Weights of a small transformer language model.
Size: 8 layers, width 384, MLP 1024 ReGLU.
Architecture: no biases in attention or MLP, untied embeddings.
Training: a variant of Adam for these matrices, 382M tokens.
MLP neurons of a small language model. Each row is named by its layer, matrix (gate and up: input weights) and neuron, and shows model dimensions 320-383. Each number is 128 + 32 x the weight over its row's rms, rounded and kept within 0 to 255. A neuron's up and down rows have the sign that makes its largest values positive.
A block is one neuron, or neurons of one layer that tend to fire together. After each block is what it responds to, as a language model described it from the Wikipedia text at the highest values.

L4.gate225 [142 158 116 155 171 195 101 144 157  94 144 136 104 160 124 155 138 163  82 143 157 173 131 215 116 160 126 145 151  47 117 131 136  43 129 175  99 110 109  50  82 109  84 136 141 152 114 127 166 127  89 146 104 180 149 140 159 117 158 125 115 119  88 144]
L4.up225 [138 145 123 167 133 149 140 167 146 142 158 156  93  91  73 146 144 139 113 125 158 158 105 152  96 168 168 164 114 107 108  81  86  68 122 117 109 112  85 111  93 163 112 156 144 132  96 115 134  93 128 117 155 142 143 129 115 110 114 154 137 164 148 138]
L4.gate1021 [158 137  88 185 123 139  65 120 182 139 117 155  97 167 111 128 160 155 111  94 133 106 129 164 116 153 107 173 126 123 130  96 171 144 145 180 119 125 133 139 103 106 129  72 103 141 138 110 125 106 127 132  80 156 166 148 178 130 154 123  51 136 106 139]
L4.up1021 [124 137 143 139 149 150 130 204 186 197 134 112 118 105 155 125 180 144  93 158 105 134 128 125 116  81 163 135 131 101  99 105 143 119 120 146  99 137 120 210  95 141  75  92 153 100 177  82  90  85 130 117 118  92 160 150 162  77 132 156 163 163 185 147]
Description: The last digit of four-digit years in dates and ranges, such as 1945–197'2', born 157'2', until 196'6', especially closing death years.

L2.gate141 [152 114 122 150  74 148 156  79 169 140  87  97 102 197 112 111 113 147  81 102 123 169 144 181 150 116 116 112 117  60 157 101 147 183  49 164 183 106 129 100 138  62 120 100 115 145 151 146 112 111 110 106  75  99 123 142 155 110 116 160  72  78  95 114]
L2.up141 [122  96 146 129  75 141 164  95 160 124  92  98  52 163  94 119 101 142 119 105 122 167 141 167 145 131 138 106 120  31 124  57  82 193 110 156 158  98 136 111 155  59 131 115 131 112 158 163 131 100 159 127  86 111 144 190 142  79 109 170  86  94 118 129]
L2.gate259 [156 109 199 148  92 166  86 100 180 104 141 147 122  38 140 134  92 151 121 107 135 119 133 127 146 126 190 184 108 128 159 101  96 129 139  97  81 150 146  95 102 124 157  55 116 123 132 156 122 152  77 152 113 132 118 137  89 115 123 147 115 146 114 106]
L2.up259 [151  69 157 142  67 121 115 102 172 111 172 154 102  34 136 141 137 160  82 111  90 131 113  89 173 102 183 135  93 103 109  96  91 181 147 107  79 157 119  86 129 138 163  83 129 119 142 116  64 176  59 154 107 203 123 166 124 124 159 130  98 134 111 151]
L2.gate798 [134 153 117 137 155 179 159  80 128 127  89 135 184 163 157 116 153 135  98 138 140 112 116 152 147 177  82 181 134 125 137 207 199 142 122  61 169 151 127 168 121 127 110 133 151 129 139  74 105 123 101 130 128 163 164 158 153 155  97 211  85 143  93 135]
L2.up798 [124 190 135 114 151 137 140  97 147 130 143 134 131 182 124 108 134 127  79 122 144 138 123 145 110 157 112 189 164  82 147 170 203 147 104 131 118 169 103 150 137 127 149 125 127 111  89  82 137 125 103 147 113 138 127 114 205 138 116 181  99 168 119 119]
L2.gate946 [157 144 112 104 142 106  96  89 183 141 119 153 149 120 122 108 112 133 113  76 179 129 139 148 101 144 147  99 134 100 125 157 119 105 129  96 178 195 130 138  22 153 104  95 149 175 148  99 117 108 160 162 148 133 160 122 146 154 120 114  95  90  84 122]
L2.up946 [136 128 186 129 170 157 122 151  62 114 165  73 126  89 170 125 164  97 103 132 196  86 168 130 118 108 137 130 116  94  55 104 151 152 122 192  74 128 142 111 172 107 174 154  98  96 121 165 132 112 143 106 106 163  99 144 193 113 104 144 140 166  97  85]
Description: Hyphens joining two parts of a compound or code, such as Si-C, Tenn-Tom, P-50, Barrow-downs, part-timers; also list-item dashes and mid-word pieces of CJK or Sinhala names.

L4.gate53 [142 128 140 185 121 186 114  85 139 160 120 159 119 155 114 130 140  86 105 140 154 136 115 155 108 147  76  75 107 142 113 165 184 145 126 183 158 183 125 123 119 122 127 137 133 113  65 161 154 125 159  47 111 137  90  83 151 110 155 128 109 126 139 133]
L4.up53 [106 177 183 143 154 171 114 115 131 164  70 125 148 141  98 121 135 126  85 145 136 130 128 146 133 139 118  90 155 108 123 132 131 137 117 142 194  96 112 117 106 158 159 105 137 147 144 185 155  91  80 107 110 145  45  63 112 119 181 158 192 121 124 141]
L4.gate991 [145 110 156 139 115 129  89 128 151 142 103 122  86 137 118  80 107 151 126  91 134  96 136 165  83 190 114 101 100 121 122 149 157 139  89 122  73 139 121 179 140 123 119 107  72 125 180 116 113  88 131 114 101 147 111 125 117 133 116 137 120  96 114 119]
L4.up991 [127 129 152 144 157 117 104 144 128 139 116 100 101 133 113 124 136 179 136 147 121 138 141 156  94 177 147 121  83 161 132 130 160 106 175 129  44 142 152 175 128 106 112 117  99 124 155 116 143  76  92 116 127 139 136 120 102 117 136 174 153  48 127  83]
Description: Hyphens in aircraft, tank and weapon designations before the number (C-20, T-70, AK-630), plus interior pieces of multi-part names (Philip the, Texas A).

L5.gate139 [131 140  91 168 162 139 158 101 109 133  85 163 112  88 158 159  88 140 136  92 157 131 151 163  97 126 105 107 139 121 120 145 110 154  88 112 109 164 119 185 129 124 117 152  60 112 136 173 114 162 150 134 145 170  51 168 104 153 109 191 109  95 136 144]
L5.up139 [ 63  82 126 164 124 107 120 142 101 146 167 174 104  87 100 165 111 140 149 113 243 162 107 148  98  62 146  84 123 122 124 110 127 134 105 107 119 126 184 163 133 137 162 141  98 100 149 149 146 149 145 104  94 117 108 153  94 158 174 226 132  85 121 130]
L5.gate263 [143 153 118 190  81 117 151 135 159 189  79 120 136 126 116 125 182 180 143 120 152  94  84 143  56 154 103 168 140 144 129 116 149 138 169 151 103 126  75 107 165 129 101 180 136 146 146 125  83 145 183 135  85 160 107 193  94 131  68  97 108 173 138 156]
L5.up263 [138 136  93 121 108 148 124 177 140 168 159 154 125 151 146 102  85 135  79 143 137  79 143 128 147 178 124  88 141 153  99 116 159 119 131 140  96 128 144 181 118  75 159 159  79 133 187 133  91 155 164 125 141 144  99 129 124  58 145 142 158 180 122 135]
L5.gate373 [133 163 169 178 126 126 143 104 146 150 125 144 133 131 172 104  93 132  91 173 145 106 119 148 197 102 118 105 132 106  88 120 192 148  85 119 111 119 164 120 127 127 136 111 116 100 144 176 118  73 179  84  67 133 124 132 137 132 101 166 173  94 151 104]
L5.up373 [124  91 137 105  46 115 109 137 175  99 103 132  76 183  57 122 131 136  64 153 132 163 178 148 156 123 102 102 147 114  77 111  75 107 168 142 187 134 116 169 104 169 105 144 148 144 111 142  81  90 107 127 150 131  89 153 173 127 122 165 118  76 130 107]
L5.gate396 [164 137 119 146 152 120  87 104  54 100 103 219 157 141  81 144 151 126  85 112 129  49 106 158 160 118  94 159 110 158 156  91 161 195  37 127 124 117  91 122 152 104 108 110  97 104 169 114 116 117 161  91 181 185  80 113 108 182  69 151 132 107 120 179]
L5.up396 [165  84 146 121 129 112 127 101  61  72 118 199 131 163  78 162 170 163  87 111 145  26 123 112 161 113  93 154 128 186 136  85 153 186  69 104 147 156  89 129 157 104 149 128 137 127 164 104  93 130 162  92 163 185  68 141  73 175  90 122 115  87 147 168]
L5.gate404 [132 138 126 123 146 109 117  60 139 130 179 144 105 175 103 174 170 135 140 144 155 124 120 136 134 188 115 180 153 110 193  92 138 125 144  96 147 113 120 158 142 117 133 133  97 113 178 194 153 155 170 180 112 139 169 111 185 185 177  87 161 159 158 110]
L5.up404 [109 161 159 167 141 153 180  94 234 106  77 175 156 136 169  97 125 131 136 119 104 110  77 100 115 125 167 159 105 155 135 102 114 112 126 139 136  77 138 138 161  94 132  72 141 139 173  70 116 125 188 159 140 139  25 178 111 151 117 101 133 210 150 140]
L5.gate599 [139 126 120 113 141 113 141 131 154 131 138 143 161 123  81 137 146 118  98 104 104  74 135 151 170 119 166 196  98 113 143 123 180 164  65 138 179 164 135 108 181 130 152 183 102 112 123 133 105 153 136 135 159 163  73 104 136 185  87 132 132 120 197 174]
L5.up599 [184  78 124 138 108 123  95 104 137 120 114  93  52 134 120  94 144 119  93  88 162  66 181 179 117 139 119 174  95 152  94 125 142 107  83 124 116 178 142  92 100  72 119 124 167 149 131  95  74 131 154  81 116 143 111 134 116 119 138 168 125  76 109 153]
L5.gate804 [157  79 102  83 119 109 144  87 133 124 150 192  84 186 112 181 189 141 162 105 127 101 132 156 121 140 157 161 176  89 108 133 191 190 128 146 143 137 145 184 152 135  64  59 118 141 128 127 129 152 152 125 122 136 133 153 152 148 122  96 143 155 143 108]
L5.up804 [148 133  37 120 116  96 185 120 147 156 149 170 102 111 195  55 124 191 128 112 156  89 153 179 147 114 118 169  97 162  83 164 131 121 101 121 155 109 107 129 121 113 110  46 117 113 131  55 121 130 154 147  99 160 119 154 136 134 108  85 124 116 115 136]
L5.gate821 [171 157 109 106 114 175 105 111 122 131  69 156 175 165 130 101  97 119 159  77 166 115  94 142  98 164 103 125 147 117 116 126 174 124 178  81 106 127  91 182 114 108 130 153 126 197 147  66 140 120  66 119 128 171  83 107 169 146 137 140 111 144 135 118]
L5.up821 [120 142  54 155  64 130 163 102 124 135  73  74 142 127  71 155 176 175 122 143 125 146  95 132 137 117  88 147 121 101 135  45 172 108 102 126 111 171 147 165 142 184 127  99  90 126 110  69 147 115 179 152 110 144 115 128 115 130 112 151 129 160 112 143]
Description: The apostrophe starting a possessive 's right after a proper name, like Naomi Henderson's and WEVD's. Weaker cases are the last token of a multi-token name (Welles, Lomakin, Greenwich Leisure Ltd, Wulf Architects).

L2.gate74 [131  98  86 106 102 185 112 140 133 125 101 147 133  98  75 145 123 151 117  74  91 109 162 169 167 180 111 203 104 135 176 136 135 110 120 112 138 137 133  80 136 192 110 115 141 138  38 179 104  62 140 115  94 113 106 100 118 148  84  95  97 111 145 124]
L2.up74 [132  92 165  76  99 152 129 155 136 157 147 140 136 100 109 197 115 154  92  37  97 154 137 174 148 148 153 130  61 144 130 192 150 125 129 101 107 155 145  80 161 142 120 183 169 125  60 205 123  81 130 150 145 174 134 154 161 180 169 170 113 133 143 113]
L2.gate183 [155 147 155 102 111  94  66  86 138 131 112 139  87 172 141 115  88 131  67  77 125 172 172 191 131 154  65 133 159 124 136 208 119 107 129 120 129  93 151 142  66  73 127 160 133 155 109 161 137  96 195  73 170 162 145  92 153 153 140 133 138  81 144 141]
L2.up183 [162  95 164 111  86  89  92  83 127 143 107 126  88 162 125 135  90 157  82  75 110 166 169 184 132 145  94 133 138 121 128 186  99 133 123 156 114  99 158 156  74  76 163 158 144 167  56 149 181  97 155  87 195 172 116 103 119 158 140 114 170  77 166 115]
L2.gate285 [122 138  93  92 108 178 104 107 146 142 135 114 139 117  93 183 149 174 114  46  80 148 149 169 140 158 122 209  69 122 171 198 119 150 123 100 131 125 146  88 152 164  88 121 160 167  32 168 137  77 167 113 121 110 113  99 102 132 139 168  98  74 134 100]
L2.up285 [128 131 129 122 108 189 133 143 117 137 131 133 150  97  71 171 126 115 134  85  46 171 136 174 166 146 153 157  76 132 150 171 121 106 107 129 128 138 148  71 158 179 114 173 150 123  74 187 150  59 147 154 142 130 134 108 102 129 139 167 116 116 134 109]
L2.gate920 [123 130  99  88  88 132 154 178 149 104  87 123 113 164 130 140  80 154  78 142 131  99  66 108  73 153 106  97 142 134 186  54 106 143  85 107  77 130 100 166 135 133 105  96 147  93 141 148 153  88 159 139 172 109 135  70 110 126 145 142  92 163 160 153]
L2.up920 [121 102 168  81 119 119 105 130  93 127 142 129  65 152 151 146 181 207 171 130 121 142 114 127 111 151 157 144 143 124 106 174 100 117 146 126 111  69 142 147 158 128 195 137 122  67  86 115 170  60 177 114 176 112 128 166 194 105 183 199 159  81 186 110]
Description: Final pieces that complete a word or name, such as EP in VSEPR, ood in misunderstood, iac in Zodiac, and the apostrophe before a possessive s.

L2.gate173 [174 131 155 115 120 143  67 145  85 140 137 130 154  87  78 108  43  66 135 117 116 161 165 129 166  95 118 139 147 142 161 131 143  93  75  58  86 176 135 122 191  87  84 139 112 110 129 113 136 111 108 112 144  80 149 132 103 106 137 134 114 117  40 127]
L2.up173 [192  99 128 186 110 159 122 100  60 169 114 163 112  58 129 170  89 148  81 148 136  73 139 127 136 114 117 116 158 148 128 157 172 132 116 127 132 197 195 160 156 104 116 102 116 139 104 166  92 111 130 106  85 175 145 119 107 116 184 158 141 116 140  69]
L2.gate253 [206 123 141 150 152  99 136 159 150  86 168 133 119 143 138 177 215 124  42 122 178 123 140 112 175 140 155  64 110 125  74 167 205 163 113 117 119 172 137 114 153 115 129 116 107 109 147 156  40 160 134  83 113 108 103 124 137 115  65 166 148  97  98 125]
L2.up253 [181 126 145 135 151 111 152  93 103 130 140 104  66 149 132 169  98 126 127 163 102 179 140  73 139 127 143 171 113 102  97 165 150 191 117 179  96 156 101 114 144 104  94 101 194 152 102 109 149 111  81 111  98 115 132 139 196 102 133 136 159 113 118  97]
L2.gate344 [169 148 139 161 150 101 106 176 150 194 136 178 123 152 164 109 101 191  91 149 132 120 123 147 107 115 113 142  78 171 118 135 109 123 114  97 125 142 114 134 163 105 139 122 119 125 102 117 137 113 221  44 127  88 186 137 115 105 102 117  74 117 167 126]
L2.up344 [173  93  99 139  90 143 124 152 135  89 135  91 137 229 154 104 131 135 112 135 177 159 109 148  76 126 109 107 103  99 124 145 143 167 122 118 113 165 130 153  84 118 138 101 122 135 112  74 120 115 120  99  77 136 135 134 119 107 112 144 145 101  89 129]
L2.gate513 [161  99 109 136 134 160  88 197 116 116  94 138 148 140 141 173 107 158 102 158 133 124  95 135 104 164 108 174 129 104  78 183 131 106 124 182 155 141 145 131 156 128 107 106  98 113 126 168 105 120 124  35 165 148 157  77 164  84  94 104 123 138 129 118]
L2.up513 [110 143 108 156 170 116 144 136 154 178 154 184 137 149 144  74 134 108  87 146 124 125 184 118 146 198  80  94 155 175  63 155 137 136  85 125 144 169 220 164 101 169 129 113 117 106 131  94 123 142 144 133  85 166 186 111 177 127 130 127 120  98 146 149]
Description: Inner digits of numbers, especially the third digit of birth years (19·8·6) and coordinates, plus closing == of section headings and |, : separators.

L4.gate138 [137 135 117 156 100  96 115 128 131 170  74 110 149 167 162 109  79 145  76 130 153 112  97 187 169 124  71 156 111 175  94 142 147 172  93 100 143 112  99 174 114 110 180 115 132 148 156 139 105 138 153 114 114 141 103  39 127 146 132 103 135 139 157 116]
L4.up138 [177  90  65 155 127 132 191 118 153  60 116 151 160 105  93 135 162 156 130 179 166  52 177 130 102 127 113 198 130 194 111 144 117 157 104 107 135 128 116  92  62 140 115 131  89 149 124 118 149  94 193 156 102 159 142  95 142 126  98 121 132 109 120 164]
L4.gate641 [149 138 103 116  73 133  79 164 167 167 112 143 159 145 113  97 137 146 138  98 135 172 111  93  93 174  97 149 109  96 120 145 206 127 118 101 207 134 163 173  80 173 129 126 140 112 143 126  62 126 130 106 162 108  91 110 141 116 171 172  89  56 107 124]
L4.up641 [111 120 106 123 156 128 162 161 151 144 106 146 130 107 144  73 132 118 151 146 203  70 126  99 114 147 131  86 117 114 118 200 103  95 101 112 173 120 102 188 190 187 149 122 153  95 147 100 115 196 153  92 119 138 136  97  99 150 123 136 127 166 150 163]
Description: Apostrophes marking possession after a name or noun (Ching's, the prison's, Georgia's); weaker on sentence-opening This and closing parentheses.

L5.gate219 [130 176 160 127 113 123 132  99 129 133 127 141 134 131 180 164 101 150  92 132  81  71 136  97 117  90 170 112 182 187  95 163 116 132 134 152 150 113 208 142 131 113  71  99 103 102  83 109 136 115 116  59 105 156  99 104 113  69 133 107 149 113 137  93]
L5.up219 [ 82 108  89 161 138 104  99 134 119 175  86  64 133 157 165  70 152 152 113  59 123 132 144 161 168 117 157 152 103 107 126 150 107 113  95 147  99 164 135  68 151 166 171 147 167 149 165 120  83 140 129 144 147  64  84 236 129 145 134 116 156  79 139 131]
L5.gate328 [116 143 159  93  93 135 141 123 164 140 135 116 125  81 136 126 115 141  59 136  95 125 203 137 119 165 138  71 152 156 157 132 173 155  83 112 186 103 142 158 168 163  86 148 100 125 119 161  47  99 175 111 131 152 117  97 120 139 160  90 153 143 153 112]
L5.up328 [108 179 128 136  99 114 128 159 161 134 168 118 142 135 116 160 135 167 133 128 111 119 176 103  99 174 135 103 182 134 115 100 183 152  87  98 142 101 113 158 181 124 146 156  94  97  81 106 105  91 208 170 166 131 133 168 149 146 128  91 145 138 149 105]
L5.gate479 [166 168 117 158 114 102  87 143 140 145 115 137 139 106 128 134  93 124  88 100  98  86 186  89 167 156 147 110 193 120  92 125 134 119 124 118 122 125 170 178 190 109  87 118 121 115 143 144 106 160 109  87 139 184  75 114 111 137 147 115 139 130 164 170]
L5.up479 [135 127 106 157  66 121 123 159  87  58 114 181 147 132 106 172 144 116 193 146 115 132 103 155 149 162 151 164 144  75 104 137 155 147 140 109 124 180  78 106 138 188 154 105  99 102  93  36  90 134 124 112 102 121 123 191  95 159 126  80 139 126 122 143]
L5.gate635 [166 144 100 129  41 116  93 147 101  91 129 122 163  80 178 108 129 180 141 153 117 161  81 100 157 148 130 144  89 106 139 142  72  93  86 101 117 160 130  83 178 144 114 101  99  64 166 122  52 119 142 135 138 147  95 144 136 100 158 119 127 135 100  91]
L5.up635 [179 139 118  88 198 166 173 161 113 188 157 135 129 155 120 151 106 125 127 210 145 106 132  58 111 118 158  92  98 106  81 107 114 121 131 113  84 116 106 130 196 149  77 129 102 122 132 124  93 160 133 118 143 124 163 111 121 115  93 112 146 112 128  84]
L5.gate679 [139  89 123 160 136 133 111 131 167 170 102 116 193 181 171 145 177 158  97 128 151 146 146 126 140 143 121 180 192  36 102 138 151 104 177 127 165 149 171 137  92 123  83 147  36  65 196 110  97 128 164 136 131 136 106 132 127  80  98 141 107 145 110 102]
L5.up679 [128  94  75 127 118 151 125 169 129 132 120 127 152 142 123 128 160 154 103 140 114 168 142  69 131 103 140 153 117 138 107 138 134 126 154 107 150 128 117 140 128 112 108 148  91  88  89 133 123 150 111 128 144 191 162 135 189 164 135 102 140 138  81 118]
L5.gate696 [132 180 112 143 142 165 186 167 162 130 115 166 154 203 167 157 121  96  93 177 205 167  95 123 119 129 138 133 102 117  97  88 189 162  98 137 113 113 128 114 136 117 103 115  79  77 100 152  81 133 116  90 115 180 130 145  86 186 164 108 152 153 171 133]
L5.up696 [155 126 170  88 132 135 163 100 126 142  85 150 152 126 122 131 102 146  80 128  75 129 168 130 153 177 145 122 163 174 134 184 225 136 166  58 106 121 129 146 143 123  91  94 168 129 180 151 126 145 130 128  99 136 143 152  62 149 142  98 132 155 106 124]
L5.gate810 [157 177 125 156 107 116  84 177 175 135 121 157 115 107 107 111 119 131  86  90 123 142 202 121 134 122 105 107 121  86 182 121 166 104 119  64 111 103 166 172 116 177 158 178 158 163 139 117 108 104 142  79 150 147  80  77 130 149 102 170  89  94 107 140]
L5.up810 [137 165 151 100 162 126 122 116 138 152 103 123 117 125  93 118 148 123 117 123 132 142  95 129 161 120  98 118  59 143  99 116 140  79 162 216 123 152  95 117 104 137 130 128 105  66 154 140 174 126 118 107 104 119 150 127 146 116 129 126 112 154 157 138]
L5.gate1003 [166 161  57 118 107 157 152 136 144 114  98 184 126 137 155 136 113 154 127 102 115 111 157 221 214 125 109 133 134  97  87 105 147 191 172 162 101 141 141 113 105 145 105 117 103 136 119 125 108 121 120 120 112 133 103 166 135 148 172 170  88 186 102 191]
L5.up1003 [144 161  84 101 148  94 132 141 136 179 119 172 156 149 194 123 126 135 139  99  85  80 156 185 195 130 154 112 145 141  91 116 192 161 191 151 130  97 182 153 122 153 120 136  99 124 123 154 105 113  99 100 119  85  71 154 135 158 170 147  91 171 117 180]
Description: Final digit of a birth year, or the comma right after a date, opening a biographical sentence or section (198'3', 2018','), plus verb particles like signed for, take place.

L5.gate73 [149 117 145 146 131 130 130 174 109 109  65 135 105 114  77 121 145 180 132 114 115  85 162 122 124 170  83 168 118 145 154 152 109 111 164 123 145 116 122 104  58 148 113 175 162 168 117 138 108 136 157 114 102 150 166  95 124 134 113  97 150 159  27 137]
L5.up73 [158 178 172 160  80 162 167 112 137 159 125  91  96 158 150 130 156 117 155 136  86 141 158 141  75 142  88 187  61 122 120 192 116 138 135 204  96 108 108 132 131 124  78 136 131 130 106 169 164  80 118 132 128 100 136 112  76 157 107 132 144 124 100 160]
L5.gate140 [138 173 118 115 135 110 125 156 192 154  79 100  79 137 109 130 164 140 117 154 102  97 164  87 159 192 117 120 150 135 143  91 218 135 111 121 160  97 128 106  69  66 105 157 102 105 160  95 158  93 119  73 125 160  73  98 118 120 193 120 126 111 107 128]
L5.up140 [199 145 143 167 105 169 155 125 116 117 124 133 125 140 148 134 142 167 161 121 166 157 163 126 176 199 140 149  98 131 164 187 151 137 202 111 126 136 138  98 126 111  97 136 147 140  95 134 192  92 122 164 108 179 152 176  71 165 138 143 141 114 106 146]
L5.gate228 [ 99 197 129 161  98 137  65 121 150 139 156 183 141 109 130 106  70 131 131 143 144 170 149 103 118 110 111  96 157 186  89 231 150 126 171 174 103 156 139 123 133 123 113 136  73 105 113 115 166 134 100  83 172  88  75  83 173  91 128 136 124 110  86 120]
L5.up228 [153 158  92 200  93 131 157 197  89 143 130 134 147 112 160 133  89 153 161  72 135 137 154 114  54 130 103 138 121  78 127 164  89 153 111 162  72 119 112 132 127 105 114 130 128 109  82 161 162 136 154 188  94 103 179 174  75 121  99 108 137 118 125 148]
L5.gate325 [128  78 115 173 102 148 181 101 147 162 123 147 182 175 168  92 163 174  94  55 121 148 157  85 139 135 143  93  91 102  57 116 140 118 151 154  86 114 148  70 114 142 126 131 123 127 113 138 134 126  96 126 102 126 100 130 109 131 204  63 122  95 130 160]
L5.up325 [132 119 104 108  91 145 108 155 179 131 130  54 123 117 147  80 139 178 132 141  83 154 123  86 186 103  96 168 157 134 128 134 128 146 169  86 125 105 189 104 157 109 127 189 136 111  99 106 117 102  90 136 124  89 117 115 161 145 170 123  97  53 161 162]
L5.gate505 [ 90 125 119  64  94 187 122 107 103 143  69 168 123 105 142 126 148 133 142 101 146 150 111 157  87 183  67 181 162  39 124 146 127 122 122 171 179 191  82 140 127 127 134 125 124  98  77 165  97  81 138 126  91 127  84  88 158  97 181 151 163  86  80  98]
L5.up505 [109 180 131 138 161 118 109 117 159 132  65  62  51 148  88 136  99  66 165 165 143  95 139 138 107 142 129 114 187 147 150 120 135 181 127 147 122  94 165  92 168 142 175 124  83 118 142 149 178 125 101  94 145  68 105  80 166 158  55 183 109 117 124 122]
L5.gate566 [148 145 151 152 133 174  91 122 133  83 120 132 137 140 128 122 112 138 110 115 141 130 106 125 123 166 122  97 161  88 144 111 165 128 119 123 142 115 160 107 140  89 120 119 132 154 129 168 169  82  78 118 119 211 147 125  98 107 122 118 140 100 108 141]
L5.up566 [129 162 172 176  99 115 101 150 153 160  94 117 117 167 150 144 120 183 168 121  92  98 176 129 150 165 130 135 153 164 140 106 158 119  99 159 111 136 108  72 109  56  99 111 144 130  95 132 138 133 141 129  85 186 129 130  92  70 167 132 109 125 113 136]
L5.gate583 [201 157 130 116 109 149 162  70 101  98 105 174  70 128  82 116 122 108 149  95 190 158 115 170 161 132  83 128 174 116  97 158 105 132 134  38 133 166 107 129 162 130 119 112 132 158  90 109 141  76 135 107 130 156 140 127 151 134  74 120 134  90  93  98]
L5.up583 [154 102 116 106  85 174 159 113  98  75 115 150  97 108 100 148 123 100 165 109 136 114  52 140 123 180 110 131 160 175 129  96 209 142 127 157 103 125 134 147  99 131 149  76 200 154 104 156 133  76 156  93  95 107  94 137 186 153  83 155 124  90 171 114]
L5.gate990 [140 137 108  96  85 154 148  83 196 126 115 122 160  97 129  97 163 162 149  98 146 143 109 184 207 175 140 135 123 100 116 106 164 123 152  45 129 157 130 135 127 134  83 116 118 137 126  84 103 146 132 152 127 139  71  83  98 167 112 102 105  99  58  82]
L5.up990 [142 128 123 106  69 119 161 109 175  82 137 137  92 131 106 121 119 151 119 127 105 112 139 186 209 138 137 129  90 117  93 101 179  96 122  58 124  98 121 130 133 126  88 120 128 144 123  43 125 118 123 117 108  99 124  89 105 138  79 125 137  96  91  98]
Description: Word-internal hyphens joining compounds (plant-derived, time-series, drug-free), plus heading equals signs and pipe symbols that open wiki table rows.